{"norm_place": "pre", "rope_fraction": 1.0, "attn_scale": 0.125}
MLP neurons of a small language model. Each row is named by its layer, matrix (gate and up: input weights; down: output weights) and neuron, and shows model dimensions 256-447. Each number is 500 + 25 x the weight over its row's rms, rounded and kept within 0 to 999. Numbers have three digits each. A neuron's up and down rows have the sign that makes its largest values positive.
Before each neuron's rows, "fires on" lists the tokens most often at its 100 highest values on Wikipedia text that the model never trained on.

fires on: " ", " pm", " m", "1", " years"
L5.gate1487:522501508511516517500502503464484477496531494497487520500494504550442525482502509511509523491506487515506500455473524521528504511474518524506460483487473463515490496519495557540516475541492484532482522475462454529516506489521556528502494520446479502526468489496475475502522523499493519495494482485456490494514519497505488494515503465490509505503507494482478518460507506457433500492552467490510498492490527501490484460497508507519489511473492543460485478470510491514497518459514520492533516503489487475538497539486549511505508513510485475531462512509502502500515504487516484533
L5.up1487:531531490484501523525462461496476498486502497517461490523486464536491490554450524481487507497537499519502487501549450508524513512509493440500506470536495516460505495465485499536481503487498540515500538493514508478486539506537557495555501528510505465451504529487503513509500437496536534553462497512530537495484464490494523465512490499456521490520495524544506513473551481510507530509481489473525524469499499511456511466513445556525507510464513490526481488482498509511555482492504543507466494524448521495473558544481510474500532465468467488497466484476514492564503475492460482476
L5.down1487:506506503515512510496512504497483541517497505503496486490464469471523478497490478507486486461545539531467521479433476485464484522514494493535514502499495521518467514480485522514567497503500489479517523485526539460507481519528475524540499470450467454479463478502472497469491491519511534502483492468473504502515475514503482477555517529505501491486556493510519475556477470486505533505518483539500529478475527516501516503490478535508466480508556503504547509516472506492502455497489471508498538483504521522502460495518460484508480517493474495513572482483471486483495483522501480528

fires on: " and", "'", " |", " period", "1", "2"
L5.gate1511:486534476509500515539497549490508518461530531461500503503525510537504471469494475508465467494522517511531463498465486476517485526482511562540507496527506516516506509496501531476500475487496478484506544518473482501510556518529512527523538508533493474467501480502507528465519514534509495492537516507512483482493494522478470508518463524487491521486513482505489514435508506534481478565481495542519524493516491506501484463505494498452493458508486493509513431487513456492508509489458524484480524454494493521544507502465509498546495535496505481488518493511484485492474509505487481558
L5.up1511:525498535498511475499527528486501439512520486499496507509528529485521534472497501513508546485513441481462477465469522515489468501467464514500429504486482484499560500510556497506507464539508496518474497492477483496521461485529484517494520506536506503483511529501456539507481493469511515492519520483524483496469519551531509481544463470494500502513537490532537519458500472470501495509507440477510495502509512471535516554516501509473549502544498512463504511526507466494488493474460507447499529457509511510469577485524500483519518511510502532511476488527461495430485481458503529525
L5.down1511:490481486489495479508502489496487534469510443471500481516489531556509501512460520489460495510499503528487502506523543534449512484500541515447516512475483510407510501552499479508475554531522539479529476486503507533453504532483516522490508475465530476500481461456538481482522495480486474548497496519454501471496457491503508488525491493478491497500502463503456473545496525504478500516520445480516501525512470518504526523505509509493488533489478519478520459505509488476485475512500505511481527503460527482515472461507451489539475497466508505515498476505547499494503536460491489483

fires on: ")", ",", ").", " the", "),"
L5.gate2150:560503510510484475513473517474454518477457488514484491496516484510496487490530468474499501522546536475543458511498536477497473513498503483502485534466473475499525499507488477522524514470521492446546527506530480531494511538546552540520463533512519504466512516449484480497496479482504543505524454523547477500497513522505480476508498486461513464481489534532511480488506460474488486497497471485495490514471501486510508504477464504502497471509476522502512470540542513492475492498517468539494515487492494481523503519478515540467515505540525485474489491467485511493558504505547485484
L5.up2150:488517528513526494507469521516505472517476522526458497479490504534505441473481461501496492532489501482523451497495520501501486501472523486526479513496476485502524497510492455557539508478497507461533449543509499509470467482509550539480456518501462545479518481466473508473510499504511516484496477554533515494523503530519482517526497534471477506514517483493505507524470500491495494492525449452510481523508516547467559555454500538495502519467510507539514553519478511509444496502501491483497505483460523485526501500491570522505463521481544483473477514476459490524525509480515494519
L5.down2150:486482494537497507462486499490495517478531527521497481486489485516517492515512508522468486492503519453534512511485507514491514509462505518521524492461511497240498503496498492508525470515472491457502482523479496498515516547512533516484519528545526471501523486441489539507552486472487520492522496482510489532489535481504530513495482520539484506506517497525490482544473508487502539533527480521498509480510499486469541487518460512529505462502479493514502509492491492544436493478483502457484508508506523516493488495492533495499512512493495516487458500540486489470504531493507478498

fires on: ",", " (", " what"
L5.gate1167:530509552513522514556519497498486445493494501452513478476512480473513471495545447466479504530484456515560498497513461498451470512497515487519500479472487461494499470527517493499479521479537508482492502530493499503508526497495527530511511501489496495508556465526525519469483509531515483495454479501494472532476509510482477493508506469512495514457526508498496508519475491523501557453521461495490521495513497542493506524500491514479496497471481520480487469498495514480468509549532530466486541475463480521528509511456519549514518525474529535550492485476491534513563504520532496526
L5.up1167:494494501542510541528506459480468466471518486486468496476490506467488484491564454494463520500479551517570499504516498472508466500491517505509435495487552479491505471498535469466481480497535510457478479547467505522514475507483496514472487537470457484482477499515512483463477510482519483501491554507525509525507484526516501507522479517494541560458483536486493489490489491531500518498521492476476482494463496489492566532485480514536464473474541555533477490473479516524462448510486515485502512509495502492523521509534497527541546523523493495503500525495490537496533491517496464516
L5.down1167:455508463493448516487487499482511529497524474466504490470512495495514505464462522513476549519493561478457519489571516503491534521522514488487524467476484514314503491497497481507472472519548473495462518479473480503510486512430510514485514503446519514520495508535530508514554499514480484516480460495482524496512508495548507493520513530527552479527490515477533508500484523485520429490508496513522526469515505538531537472511509516516532545479508486555468509494521483520506521487491447526555524524505514517492500498504464518503489487528511486465539511515508508450453522506541458499

fires on: "s", "0", "st"
L5.gate232:526509501512525484522572461497464452489494487467519494490485477541517452473508480488510480510487457491468465527499530483520428499460516510504497452500505492500506457533510487542517520496531528487546476481464519502496523516510532492531495502527499496484494542534486511480499534542486499478485499493497502517474530522507532457519538485482518531541532537521519525501498493472532511511468500514546525506523530485529463503508516502484468494464526554528487515524497540536493536484477498500486476478489492516486489530479504471483461523485510508514523530466510519476511502505519557529
L5.up232:499509517485520458518516469552515537512475497531510485542470532476487509482562477521474547514478510519494503502525502541516505504546509518496514533504511515494511470535503531496526479508487510568474479513505466471524512462533447513530471501501501522449501509501447508481518540535488512504530514483499544486530479515479530466472505532505497514518528456513489539515481470487487482531467497495500492451545499511492495531514528503520558527558482541497460534485492519538458452493488520468505500463534532517521492451487503470512497519504509509518499488481467486494524509494478488506
L5.down232:526532538502548543509538540529498468490532463475491538517497509533515518514533479500475518490503516469503477511529502497472459526464468539500508512507484495552516482495467518469499509490558505538490541510509559534510501502502457555502473480456494463528511505518473464524474480485504507483482509499504533456496518442535548518514495518496477498514510504489525572530508508509490470473481492506540511516511519489490488482536512482492500538514504514483488500502472494514473495440502507446489542519508535504523484503495508551500468481479472523477510522486513511494509515520514506523

fires on: ",", " |", ";", " ("
L5.gate1406:522513505521522515493512488446472497501524517479529478523484471495465459458483533489489489487512500491543494512466506456508516469491519541537472452498473479536486496496492457516515553494527481486504508452469560514515523490504543493518520484467470536510529544494505513488548554527529492497521511484485526501519499512471495477505510495488491501449516522501472530513494491502505502487534507494486491549512475521509532538501474547472471458489503523517526502492479523513491527485510458435467499484488492517538497484542474503489493502497510512492484477470495500515544514431515481488
L5.up1406:513499504528528463494486487522516441493456497507493471485487520495515470479509496485483507513497528507536522459471524485538483482490507508535484537497488474490466547477507507474520479504494504533555501491480530458491477494501503507502477482486492466534477507480510476482495514488481487479475524500515532462507496538468485481489481428498529483485558505496534557478481477519463490485484498531463513489482520482490525494491511487523476477447498514520471492505529482467458463494530467501489479451477485502494480510474524502445492471551534488541493510505491517517549502496506506505
L5.down1406:567509461539506478534518481485526503511497515518476533478495515464487503539506547504496523506522508493507544490570533504495484524448502481495494499517500487320468488524488510483478522485467519508515518482530511548486493494469538468465502489487502494498466565495522468475496524476492504506529469473471467447522518496533519503517531487498516492492525509510504477492506531495460507477479446462496509510470494521503526509479473481495529587536497513499508509443482482544481473477502504483486477488516547496464499467447479504520529531487510468478478494510465501496561496471499517502

fires on: "/", "-", " (", "k", "ski", "sky"
L5.gate1315:486490487508492451514537518497506484503451530486517516489512468501528526527508490479480470508505516516502494494478567454453468499484510502507484514462531506493520495526500486476543497500446501472505530516492531500522537500465541511491525479500495506474516503472507465500479529532517515500492497479559439517475523520531504494534490489508441494456486507491473497492529540476512505463454462477517524510456484497488496463514502497511534502497512491446510455536540478514507477520484513505520518495507463522502510513493507492484500502500497508510525510479488492505518514523532505443
L5.up1315:504548462484538507546436481526504458535499510438506452524530467486507526492533478503488495524463457509521524496489562483474474459509506535482528516489484540499489487491563492508495473475475472477512484506503507475505504538505513540491532510467469495484475474504513501479472529504472503480487475496458479511480492529474459522526503523485538498479451518484506456518519525473445465499497470513546493512529460505483509510514520549522501482472446499504478503466487518475491471448453491484477497493502546482535494498489517521504465449474513486509474420470494507523505463482535516485
L5.down1315:487503486525508477493478500488487510471453494509443494490498468495476515481475502469465518459553515508482506483479506472515490490487514482514511455491509499398508521488503510533486450444522486503518500482513501509526535533499523486480503495537467506535506512483501481517485494517468512483476437502478513507466545532484485507488521518493526498479535503509500500461542505503505491503449509479468493486556529514481529547480538477483542513481552496501486500497507513519540508517520496533516513525515520463479488474499465521511499482520491493446477471525522487483519517487498516510

fires on: "M", "ox", " Mac", " arch", "ult"
L5.gate2037:522513524511525573494491500502535525506537504499469484530498513492505522546489506491512519514492510516485485483486492519501521549494548525515494450516470535506495461518536561496501489543491496514482508510495473487509492492506483533469446524523504500506481510535521458501470504494521485493536465487522509510479522492491512493518548471540493437468504482494465469520494465418501493467487497518508506521483507579496485498448548504552531494489500482489543500471487531505467550467487486535522534488477538509471500556494499520536494530506536518518446491533538499511488517465502479496
L5.up2037:548495503526477510514487465479496501506516480470548509512543554510560484537562514496501485483502485502497530470484508502420537525487499533482517479468535473519516488461455496505490488530528509537491496491492467516520494490534494474475513525504471496475482509485485520488511514522510491519497543510468488440499472486519488496506453521518523520512516534507539473510537454513484524504490461570466485512506491523505499512526467529497528499469544537501526452455498515465534501494487494496525507472501523514491507490504491499469503531492493547478512532512469497506479492486501508519
L5.down2037:510522514458456459480503518458471515490464478470484534525550547469504512498540511492497512530468472521472497473543524453448523473436478524474507481476505525509486532545486477499500475480532519497493495500515511498524537520548506485505486516535506512461519510518520503507480492492498510509534514492485517464490501475523545515537515482507539467459481548505514523465495475490495520500508444539493513520494519481490470482517529464516545566476516511503549525512489490470523502510454496502510505462542518480514469504500489496510515456489578481523520523505442539498496483461537526459

fires on: " U", "U", "E", " E", "ö", " "
L5.gate772:506481513534526491500478485503516529524512497532480482500462509493462483512519463503490516500502499492522513516501521500498462489481564536570466494462527474508491476526520493465533470527488471492526528553502485470480526475475552479483496510467467519494482510523539485520512543497522503482551500519526483456506494467469457534522546469527500469508503448514494512520489507524486489526568496525526439502525516474526511555458484485506488496492509501538518490506493479490538501500525492468467522488458475479510486510534485542485541481485548480502522464469530518511515493513487476451
L5.up772:532484472490521459479493499506520491479485528530493487544523540485506501488522463492470539511467553490495504487513515471511494481520530525463505497527506547498503569495517485494502508493482499510506499465485490519512531524509458503526495487514499532520495517461548519486472480527473460551509530502504468505470543519554501455501531487458517510502487501496501526499487530552502520496502481500520471517500482499463535523433545475492486501512486487483492495510511480519465524548483547546481497482487527471501493531477489523510513519510522525549470453498492466497503496558517555493
L5.down772:501487483486498519476521464479517503499532511502517496493533513516517467494524518488508471496520521495511485524517518509533456476493533514491472501518480526388517533465486523512544526530452473459481549505472497492487509477472485490486567482542500527502478508518512482518534474521503497462513522465483490471508489493493477509513447529467476479476488529528444490514498518515485474486518485454487503488544480519446485496508492468521492547525498494503497521490486459507530517466502512462520513482508499491490522551510499477516471474516505528509501498497505494468486551480523467469

fires on: ",", ";", "),", "\","
L5.gate2289:531500499492520494486515519463508496509491502513479487513515479481502510471530488531447514452500513515538488507461518500536475533507517527507501471467484543498532515514513485498562488505551526467534544462500486504532452496537505541421440507515519558492474499485522486481464517494493524493545480524501474537457496529525499500519506490483471503466494488516464507477461516484522511482501540460493491530495519507497507480482478542489496493491501516518508527507469464457500480513516492487503542510512469449535488486499534516478452532470570465533448499484476476489565509515542494451
L5.up2289:495484512485496515494548496488485456515488488537495473454515491491500490464477467510433504495486484489557515528504488523479489492457516498499502465498507513463515482468521502522487475471558519494533512491511462504521444486515564537479499508464510524493538559563513511464483491495456534451489454500523544481541540513497538480468478502471462525477555504511501478463529481521507539527501513463468524515559499527490477522526517541513484512492481537475486492538487496474498469511517484501488525492480504518516541506494518449484492471474530500518508497488452511556536465487449500493
L5.down2289:464511526547497502526506509486501489505550490485462490449445479470497511464536510499509512535485494520529494511507484504479525454467522489480510528557509506435478481523497528505536498508484472525496528516499481469512498456444496470540559511554506507471503431472522532455475499502489520489506499459507478511489495462530478480464482505485469559456501496472524539484478512483503461478496500532535483480492515490486554507582490495511537481480508472483513464488493537496498480486519480456541534452512515504523497526531506477516511467497474482505487476496487540507515507509477487480

fires on: " U", " St", "U", ".", "S"
L5.gate265:530500516488540509506504467501458485499499503504470473526490465533531535535481477498518519514523470459555509488482472513490499489533548536488535473522541451532504493485495514485537487448480478476539496470485486479533509497498505504476471527497543551497500535477509446548488534488524477561494499471489477550508562473484495468507488478458521475532505531509481507530492563504495487482548513494505530525498512498524459520470522478526479501533484524497490484523474502501548508493525489513496522476478465477502497492504469508509464506471577535544511448509550504489521460508487505485
L5.up265:486468508472510476477477469488491478494538490500483449496475470494449492479531483491514498508513471514499476455535490486545490490505501467508492529510530502526480472485470517522486490529504496506505460469522489496500515487466508507496518501428563538516508512482506458502478515494511469503564489517530473544511465473486498487490514530484516473483510480486493499577471536533517478503515499451484502537515499512499506518451526506526456499504513490523489491549458526498490507528476485541575501471478459518472513501524474475544511522512529520487495490505525522488481447486507515456
L5.down265:454514531456506460497493486519542479493525508507507496481477493518479485481471491513525510520519474514522478506509492504509497513465517479495464492526515488453535493486498505526510477522467515482531501492473524474472509507453505502507514481460527558493508498510513455550509501479518548492483506476529507513470462505501458458513489511508509493498537516480482495493489519529521492537483430483491497530532530514505499513520524447504473530493488503542548537541493482565511505446461487482510498452524508510479470521514449501485544518508461489471474491488489513475512527492508522511

fires on: ",", "\",", "-", ";"
L5.gate1053:524483480484522504551517486450500513530530483504477470587537485494503495503536517518472494499503489442508472501490515498523522512466535517498536480486473460500551495540557547478522495542513557503533480484493474508482536490511573534479496526505472517504487529501539532444500497499481520518508510478523508499502488548475500492502502489492484574452522485474494532475499503450471530495508588546534511519527493498502510444520491527448510523479479514484471469485513487467491496514506511493449495475485549463492473481475531521495486478515529450557505482484507511541510507508503489498
L5.up1053:493472507494501519485539509504511513515510490502507545511513488478478494490514551519526491507500475469526519505447461489483498474508522540514524511489510445506532503502533487489538508496523553476540543482478472495490447479491511486526500476456507511496496483485522493476496509510554508475514493482520551515524465495498507498506491486503476512513460520497476483489493456547534549474479519518495528511545517497482508528494477500543477488490501525467531528481488504485481461529530493493478536525474536461546558480494502496472487500562459484499513536509495466469535441494480516485
L5.down1053:483519517530514511494522458464520528533524465522460513487542516459510460485549478544542535512499524517496510489485518483495480499491510476511535488542507516352497504476494510536543479517512506526490519510489476545530472493471491489488511511492478512481514443476481515440501487484504483494491470521490501480481513475491489525516498443503538503466533506470484485512522521497509484509503507538533523549456487512490501502523510481494482514486507528506480517527515519510478512519516484503527508502491501503518500496524491539490500472480489508506456462482532490533518472517488469509

fires on: " Sa", " Ha", " Cha", "'", " Ga"
L5.gate1168:450498503501517447470496495515512523468473453468501502472517502455505516507482480530488492539487462517485517493482533494500545503502514514501527474486486534515507487517513535517534480465484508522507484492512485522509484531510497480479499491540485530484515506506540477450516490532480518510503510557481522494464516472464511468503525500485471480481511510512496481481514512518511508504511500531491507545521491491494495521493487488520563492471484560484519497492506493524503491540481487467485519537488524522529504551525519502470498501505484528486510546510507548510472491489542499527
L5.up1168:482505479477476504482521471474510476493517460443474507473464520443455500533504481525481540517541528481509514493504498526461523496521551498509494516519475498489509493493490526515507521500509506460509495482485560533494522485524519466508481496529519494539502460504524489533541499551504524508546482476549459496496480484509449480480549536478510523489502517496469477487501511457512499526492564514504457531493454496478501495484492501524526505518515484479480468506453521491507522512511518463509528480522490495532513529509461451480477540508513499476494521478484535528506540503521498486
L5.down1168:501529520489536500450526536506518521564486507529555468490506486473516446518499502537515437464496509534510514505513493502499501497495501485508502498505497516509503456515495520495470493453511525566503506519484527521463521474476527471493465455456504470460495492512508524489485538517475474491504554484548512472496509481487482500512566553516505504503498518473528505505517515489542485502488479478523477526489472524525549519452504525486480524494520490506525495489486525571474525522465501484487486536488495481465537441522527550470482461543517512512494516537524506479564531501548544511

fires on: " a", " |", " an", " Ra", ")", " Ru"
L5.gate1368:511540513481509489469478549477467486524517495514494487510495529496512517464531493487535488467510481475509485484469552450495463461465499538459508491542512503503463474469504514498498562500486485510535503514474490496506520491509563481496461500520529513501522505505493498512508520514498478472514503481510511524470504491492504455490545503499457473474524528526463535504501506535479516485545511515542509501518534512562502500469503575568557506527507511505506520479503489450482504505546498541499515529488507463463484496515551521509474490524541467522512476528517527497483477512510481514
L5.up1368:519472505481504471504472505478543551524471498522500483500460483485473526490516536483475484530469501523504483552497469505487524480491471506482507503537447490511519523485523503468515491476522495519558487500489491492501510518530520495469490530530455485445483536546521543505481527524508536471496558538533499499531502502459517532493508494476478460509513507498511535525487484531516472531479548422529508456504446534511504503517517500521493484474477487524566495564501510514556542518479458444515500523540520507519525557466475506504469457491488454505485497494474475488504529447470519505
L5.down1368:518494551497505520507481532501512490477492541482481495526515506469523498472541503505451487486547456508520511540505491497505515477541492506505490536512510473367547494465452548483452537490450518540539473485508469513495475490488523504486494495478443532480464472511473505515475508516531471504508506518490469503498471497447513537517496528489490499496510532527494454520490509489477519508493516500434513498497491553476494518446475513475483489522516532548461457517513461529504487531475554486482486536524518522521515523507557490477511485499480496452471468497506483452515528528530469465

fires on: ":", " |", "|", "s"
L5.gate334:522531488534524495487520497548438515457502497484484510522510489514468531500490530497505509498510521517530494442486522493458484502497499465531484464504516505517456470510485520512568526475515541511480493507501502505498547543513503470533490524482498503504549474492453535480473498461490497467522476503480509486500515493499515508504507514465481540541491524501501496502456500496509508501517504490500518501488516509476514494493506505473433497440497506490537495531507504468481472536500503520473523491438450529529478514551507502484508472511528519492499516510510531473477481534473484479
L5.up334:482487505542450482528506519510491446517509473535512515519476521492517485513452513528534543503510502500502497522498495533547474450486510505516519490489543513499522538484524480475522541517465488515471465433476504506515534499504529509539516534503500501548532501470486506504530501457504534479546522480473483553496486480494570512490471489487485532519528502528457515450505480481497463536481516507496505479483484503502521457506498541470443489462509482479529495508503495500486489517548523479492489483453510543530442508525472517488499468527524479476489492517518534506473489497475503493
L5.down334:498539500516465512520503530517534490516532420527509495549520518493557526490532481492544512472500510482525473502489472522523474535494517519495474520501492442451480497522523473484540507497546553513443539481535513502491494504503509531505515477467464493524482478493493526485489456486437494506531503500468507503440461478518471498487489506490498496491533497519482571476523519499488460505488503529503518490507531507516477475491478493474502502546496510499481520514487496499482484484522519467522491462490476538479481503517514507479477506521523520513546464461446525505518539513456517483

fires on: " St", "st", "th", "s", "rd", " Sch"
L5.gate1484:484485544517500461521503470494501516474476569478474503504498495519533488519470486476514504512543474495522484487499497518536478495503496465511460494503544489515464524491521497484494462497461492477486524476483473507523496510509498514539556494463516522496523505504489518455480500500556462503475517512488517500489500533527496477507475506508458509502527499545516483526516528489532489513535534521461518510548499489491480493543461502539496512496538522494490521564479498523518497492523498507515491500439495507493523493451490514474474497501505511470502504489508498472511534458480515488
L5.up1484:522489503463526467488499512482451536514461489529500496538492498539529491503527499520504486488502476476507489461502496529490486471505507510488467463492508495497498510503521507499510500501486465495422503479518518491530490483488479494542469480504496480473458497477466513450460497464483476510481515536491538488542472478507500495480486510510463529509495527495467515533478518505543473529517514450483505478495494531479466511527487505506484522489465476533466488485493523549539480513547445504511505538499478522476476479440488474483493514491471464512487445502524482472534532506499537458
L5.down1484:538495505489499478506503474536514523491540524453468518536516532456499494469506481550502513459494497511502509507522450479492570502482539503525513502512487529461518530525526503524521576529507515515469490518532516505432438497512481515484498500478519519531502516492484484532520504472464480497502476443454510520516481506483499475490512494466499495525469525487492530527508473504503512499520452491515492516493501446516518527517504464500528491480502489487485502498477480489470535461464505534481529471550497518440512518518503452526523520492487497512505464508520533514511463473492477503

fires on: " a", " A", "A", "a"
L5.gate1567:592428487489500472494513479481498469500525504567534528479512500533515456538459528516440470504522503516510475495493466540459491487498513510528476487465515509493512486467516485499495535522505480462542531488545478483500485467541478477469536546506511550521503479470489505477500528527512465476530514477454450540533501496535519498493487553491514492530488553512477457502490547494499501512509513472515501590486520520502509468454547492500506508515501505507468511543521477490488479489489494524538507498517507486522500522497520474497495504506521493481478507506477500491493477529493523505
L5.up1567:523498497481500494483502529534502501527511505478505511495497473523534495540489466459482490477498483504500506485477465503458448502472571491511534483510530498476474475483507529561495521481510527529506525502499473512503467526563505486470542529449528521507496481490512468487499509506469460489494496506481479507521491528522497510500535499527486501501511498471532536530521551511517517504477487483504545553498533531495519506495483478533508510511472482550450463493476468461474473465513490499514492498508519465467535515521508482480484533483489516462527476514481525496522466506491507516
L5.down1567:501539496494457489463524507496560515484487481479440521460472443508520528511473526455453482494485494488463507536459510505455526507481533451484541512528487509422492456467527543535386473476514517509520522510542476503453491468508489506537543511483513484509475491518465505492485524520517506479449505535521522494492481480519523509480532500520501542478538538528511514512458470503551472491503498508527498518471513485486510467488458484533545502538474501480470470514473499468458518515502496454508477462517533491484451505524485506464494527501481510463487480489489530493546531477499434490

fires on: "1", " on", " II"
L5.gate1820:467522519495542528503502508485516471503495522514499480493479459517534487517526552517487517487462497491514528516488516466472484530498494489484487478506498544505528469468490531514551497527463506475525496543494480466534519496501496482505439460516505523473481517501472513556507498538570538501475469516463479481503487526501496513504497488474493503468467488527505479507541497499502501540492518443491527494520456561455487486500479531508464488507517463496496508489535503536495540484498487523501523520517512530519502514514496477473457537469555495520448559516486537498517465485491523479
L5.up1820:476438471498488467494526512475466473476484472509500521509477462489492479508498551489519487531507457509517501518509524488494514510501525529501500550500527519506485469529528528468494516548494511497491468509471497457481508468487516488524497493504457463484465488516510473451503481507503524478519517551520523460477489503575468485504529498498489533509540467507497511501500486499563483539507478504489541525492550508461502444470508519458482502557518487444468513453525511509507498475521525474462501492483522469519500517482484542502476500492502500538514539493481509524527519503481489522
L5.down1820:458501480492529543536472492547474554522468471483502493493476507481481481483505485529515491473509530449472485494480536490495480547476471507490534497492563512431478464511487482475499502530469493488486467508486526506497504486493532539480478513569512504470504494524526468465478485486518484514506458528521508483499469518536499458494475506496460493507479502528508497530524452493487458492449501482496518507518535468472514501485555464591522535476465505505503521517470476533490516470494513529502509480548531498526521477454534476467487497544466490517563481513513443479486453471489496498

fires on: "1", "h", "7"
L5.gate1486:488528486503482477518493469492455514535508502477505507524507463492529497528530557510511494516515505522499492468482511527488510482469477516495534466520485516501499538489510505503539488510551429528509511527503503518533567457466513481481460523448455518442495501488464495498517529506515487441489489480524489480508495486520452468512478468492493502486541498484506508488536500487493470508453511478471521505463469534509478491459527534480517475495521489507468452446478543503476528520473546524463512504501525459478473495480500474506459539510500460478516510516521530511484502506538473488
L5.up1486:590486514570501484507502485481501511490515515536518462486455501525474542512477490487454535456493498547538475492512518459522479529471492494494506520494505487516459494522496515470511495486536465524512481501493528462513466471537485512527494511483468483499505538479476489483487521473516506430461495464517516498500508509486466516474497469471525494500504507490488486541495476502527524529515507560536470485516507509467531519525523526531513503550507555485485486472489535504486495498492505510499475509475468500507506495533480493483524452535530495481489506506454469519520470481470520473
L5.down1486:537492497491518543491528502459517506554481507506513485482489507534488501472477516489520512490479505496496474502454486521513464507510529517484519497496500516516461513486497547476495505529510481521466477515516530499502515510458497522507541471487482489457520500504442492481535501528538567536558453497518513445525461488493488564532488478486523496506486518496490548473484510527504483486524468477473480492495507512519507504486486490510491516514524497504506498494486453497557530502481490562505481547474513472520532505485478485496506501475455537515528482493458492461523518518472493516

fires on: " as", " where", " when", " so", "o", "mo"
L5.gate1618:547523520489542449510521470473518495495476471499500496482455506486528444469482482482465453455549505498524471497493508452496529538498499500512437486485492490534556501522518532496513566543489494470513528510527512545497479471497469482481492483505484550467430494499523531508552519476478480520460452475471503521517533463452493567444467539531516504471483502496471548519471528464469519494521491530515457515501471515487519462477521497512489463486474509460474536510516513481516551505513433508509464473464466519526441497550499498513482529536522483521511494509504498503502502473502492499
L5.up1618:492485501496502475522477466476479503465531513499495525494528507496525493496501537469493492455553481476480518516506512484474520437503509478514492459550509507502526493451555514497460505489500471532514475506476504572492468441510554530501509480474502510493457531529480495449441515509466504508518502484540495478466495477492513478523490512475478545483506499458487489494498506513525497517499558529466504495500470492502510472532459499502516480524482517452468497544470487484534528514469518494458494539500520476528478485515443481490474544455456537482542473498517470479504491526459473508
L5.down1618:512492465492521512491515483494492565523478601505457515509469505515485524515504427522502484540502526507483516522500485499494540524508521508505482481489495526506509462483528571499468526495484514537480491502533472516549555463471538528541521503549519495507512488504503517460460496514502471461532478540529501461528523489479499471515502506499472477476492501531497493517529456485504522517489505523497461459488510472529477534483482515477489484503482552445480487513507480465511482509465521483495460488495487486519478516478510517469466499480508501488491512487475517559534511489480469531

fires on: " F", "F", " Semi", "y"
L5.gate271:550518474470483506507487517481509517478541459541485498517500474508498463488543477465475519495511506477482519477494448476479499569490544553474481489487495485481513494481488466519529531501476465471487518479532572502495507500475515493478499482475471506522509513486525509540515454472490524473504481540473474548474465495510517501516465502498537479446491488532512497478508508488550543522477514481509471490485469524501494491505470479496491511498542476538451530521451502538553507473500520535507459501504512442507499498522485490484484517499493487543472476490530549495539500484498540502
L5.up271:488463563507512507537508525511513499499494537502537502500517484496503496508471520481465461500458505519513498517492494528506473478459469502477539510482536485503491482483553521489515508517433516469487536519478479486560540549465507485461559497508508485509495491562483446503518511453468520503507489502455495496554538453503501462520540515534502507481491516469521469484503578507514508511457514496484490507488472493513521463526498478466505507491470513476507470511497490523495488475490444499488509544488470466513497456493486530519510482514479485474520506497473484503508521472517518475
L5.down271:520428479508503559495471506468481506519495487487525527513494502534491483483476504490477485510561482490456542481466505478576458523493483529503509482507456510508508465517487502482517546554462520520492517530517464511479486501482531533497518500517468502477459503550500485527512520514501501499482521483499502504548548489462475498499486519553508527483499448472492475465472487507514539466507559495468465501458513464446469501450527533506536536538530504495499542507522489492498494488498530516521495520517505480512515524480507476513512538507483458517474497474485508513500461492486533475

fires on: " a", "'", "s"
L5.gate1943:523499546500482532489504485447512509472491535505488513521547504517434451476517527524478472529464497519513487486503510525494498493518496508527513505509536435518488493507478494514537486456513479480460528508526470450500532503472540518526498489490515517505537497503524516486512500523561494450475514508486534500480488538482475467509521537492480472496546527531490494493441543499526491495471500494473532509525484484533497478467528534518506498486513502506484486480540524485505488465491491537507545509478495480514536538517530518468470506496491540507471501482505502444523509505516487500
L5.up1943:510491558480485482441498504554484491469515508543476531475507454509474470550522484537479469467494489525477486478488499491483516548527498512482473485483458493478504498525549475533485517496523542542487516496483494478492481471503524526469519492513552489464495495490523499486498450542491481473504507490533489535499520488533477525464535534542532516491485456553550485500471469486519545544491481447465526507483460477492501531463488524519471499491486470519514501526511444486535515550476507447494523492491479534511559504448429508476496492504488503516501470531502482465471444487518491510
L5.down1943:496482513466466514471488530522499495498529504482520466514510501531518476515473526565494471521504494506507458536468526455511511513481518511475516548547494515448483493483473490517382533486555495556488508509490491466453451456467469495502546505466496521496505477502472506500528519494513462502476505507490544500548510494495452490451503506513475466505507491548531493515494492503521494483526523495497516501498486485516515476471517484486498431478491554543529458538490495466498522523459501496519551503532504480501467509498508464479490553486493524510441521539522476504493484502485491498